Weights of a small transformer language model: width 576.
MLP neurons of a small language model. Each row is named by its layer, matrix (down: output weights) and neuron, and shows model dimensions 256-383. Each number is 200 + 20 x the weight over its row's rms, rounded and kept within 0 to 999. A neuron's up and down rows have the sign that makes its largest values positive.
After each neuron's rows is what it responds to, as a language model described it from the Wikipedia text at the highest values.

L2.down1206,203,174,212,219,226,174,242,169,194,200,200,145,192,205,187,185,218,175,214,158,199,183,198,209,206,180,185,197,243,187,181,240,185,220,240,217,174,215,203,185,198,222,181,212,244,188,229,215,199,196,201,201,237,177,183,203,231,223,174,182,218,188,193,239,240,176,189,212,232,209,217,209,185,236,190,200,203,206,207,149,223,202,222,187,228,201,218,203,186,217,203,216,197,198,248,196,229,193,189,187,231,189,223,215,195,200,217,187,201,188,185,211,157,200,190,213,203,230,200,162,154,182,192,205,198,150,233,188
Number ends before units. The final piece of a numeral or ordinal just before a unit or noun, e.g. "16.8% from", "(52 ft", "fifth in"; also infobox "- " bullets.

L2.down1841,168,215,197,185,201,192,230,221,230,226,185,199,202,209,219,178,197,221,159,236,218,187,201,188,201,234,210,172,158,195,193,197,203,151,201,186,197,200,166,188,209,217,209,204,222,213,183,220,184,199,191,198,197,171,251,196,191,187,199,199,206,174,206,198,194,179,196,207,167,173,215,203,166,190,211,215,211,223,192,207,198,190,185,215,175,167,214,215,204,192,184,186,212,213,216,212,212,226,237,171,193,210,158,196,219,187,191,205,206,204,190,201,190,165,174,224,201,193,214,213,214,196,202,200,222,180,193,238
Coordinating conjunction "and". Fires on the conjunction "and" (also "&", "or") joining two nouns, verbs or clauses, e.g. install and maintain, Rock & Roll, resources and staff.

L5.down131,196,223,188,186,211,222,185,209,201,218,204,213,185,169,199,209,229,227,193,222,235,199,205,198,206,221,204,201,206,229,213,201,202,224,212,193,180,193,189,213,198,172,216,154,210,198,231,169,223,193,192,221,226,170,170,236,197,219,195,211,216,239,206,157,190,184,192,199,194,189,209,226,205,191,191,200,179,177,206,216,207,191,176,186,183,186,205,217,160,175,226,199,224,201,194,192,203,170,197,226,226,206,196,204,164,199,196,164,167,235,172,183,197,198,156,186,191,206,229,222,191,185,206,174,202,243,205,191
Attribute list continuations. Conjunctions and commas linking a second quality or cause after a first noun, often after "known for its" or "due to", e.g. "sharpness and", "fine detail,".

L3.down456,200,230,184,207,200,143,159,198,191,209,204,177,196,178,203,195,205,243,213,152,157,164,195,198,225,177,180,199,172,211,199,196,193,183,226,221,195,197,203,199,242,215,211,200,177,183,198,166,204,221,190,176,194,201,200,242,207,198,181,234,203,186,199,187,186,199,205,203,211,218,207,219,168,206,207,216,206,194,189,216,160,205,205,195,235,169,216,195,175,192,210,208,223,176,185,199,215,225,235,238,221,186,165,196,226,190,207,196,185,194,176,144,173,200,195,217,173,219,171,219,209,173,206,152,211,230,208,207
Word-final name pieces. Last subword piece of a split word, often a name ending in a vowel, just before a comma, period, hyphen or line break in lists and tables (Križišč-e, Daph-ne, Repris-e).

L5.down1384,178,230,191,202,195,176,211,202,188,197,248,205,170,245,232,180,200,213,206,151,206,189,171,192,174,152,222,183,196,181,189,168,203,203,193,197,189,163,207,215,186,177,194,240,195,183,206,236,183,173,204,201,229,205,189,208,199,153,226,203,193,180,195,206,191,183,192,206,204,184,214,214,226,194,197,187,221,235,171,230,228,186,238,211,208,194,205,203,218,204,177,208,187,214,181,195,227,174,172,217,187,180,210,191,186,192,205,203,175,180,212,163,202,254,195,228,198,229,204,208,220,157,160,234,223,226,196,209
Word- and number-final pieces. Last subword piece finishing a split name, foreign word or number, usually just before a comma or period, such as Lup-a, Ceci Basti-da, 201-8.

L5.down118,190,192,216,216,199,178,190,219,209,204,198,184,171,232,212,190,255,202,204,197,167,206,202,243,194,229,214,240,234,185,212,195,191,226,168,175,230,219,205,183,182,188,195,192,234,214,201,200,228,184,226,202,179,139,194,221,222,221,212,201,199,178,174,247,188,172,168,218,208,209,207,177,207,201,199,247,185,221,213,208,186,209,178,241,208,226,227,198,218,209,221,201,202,219,203,191,185,205,209,185,197,224,218,209,225,223,200,188,169,179,200,199,235,198,213,173,221,200,167,202,219,198,221,193,167,193,194,173
Inside parenthetical asides. Word pieces ending a number or name inside brackets, like the year digit in (born 1974, the % in (22.3%, or ft 1.

L2.down280,195,199,210,192,207,198,176,231,214,204,200,227,225,194,206,180,187,212,224,206,227,196,159,222,212,174,167,191,175,216,200,140,192,215,201,234,212,195,192,161,180,235,227,194,184,207,208,218,207,212,223,211,211,190,220,217,175,179,192,180,173,204,204,177,189,189,187,245,180,163,202,180,177,174,212,200,203,218,234,191,180,163,188,211,212,220,201,221,184,209,168,184,174,222,204,186,233,197,184,243,182,195,180,221,215,191,201,204,174,179,168,165,206,226,224,200,174,225,226,167,223,159,185,173,195,229,190,197
Word-final "-a" endings. Final word-piece ending in "a" that completes a proper noun or foreign word, like Padua, Mantua, Tacoma, Lucca, alfalfa, often before a comma.

L3.down17,180,209,209,199,196,201,220,164,236,210,185,196,175,200,210,216,174,183,202,221,208,218,209,189,192,194,207,190,202,218,218,192,189,213,166,198,192,218,210,213,207,210,224,209,198,233,214,213,229,209,235,197,194,203,218,168,204,197,197,197,201,198,222,192,221,143,200,216,223,206,222,209,194,163,228,146,234,236,229,196,166,201,218,153,159,198,177,219,224,180,224,219,175,204,194,220,236,209,192,143,228,186,193,180,207,214,202,233,201,165,192,220,204,199,228,198,193,176,171,213,235,192,182,214,199,185,230,159
Coordinators after first conjunct. Fires on "and", commas, "or", and linking prepositions that follow a noun or verb and await its pair, e.g. "redesign and", "guitar,", "Joint and".

L3.down303,190,179,234,212,195,197,242,211,227,201,211,181,202,184,176,191,177,222,205,193,186,205,184,194,204,204,197,214,226,204,179,165,181,179,205,184,189,176,222,204,199,180,206,199,254,231,182,185,191,213,185,194,192,224,195,234,224,218,178,235,190,162,204,196,182,181,158,196,208,211,201,193,167,194,213,215,199,178,195,198,179,187,214,193,201,197,224,174,198,200,161,212,194,209,219,177,183,206,178,193,186,203,214,194,193,202,216,197,220,199,194,176,244,160,221,191,211,213,230,184,191,148,202,223,157,197,224,179
Completions after "in" phrases. Final digit of a year after "in 19x/20x" (in 1941, in 2012), plus closing words of set phrases like in order, in May, by deed poll.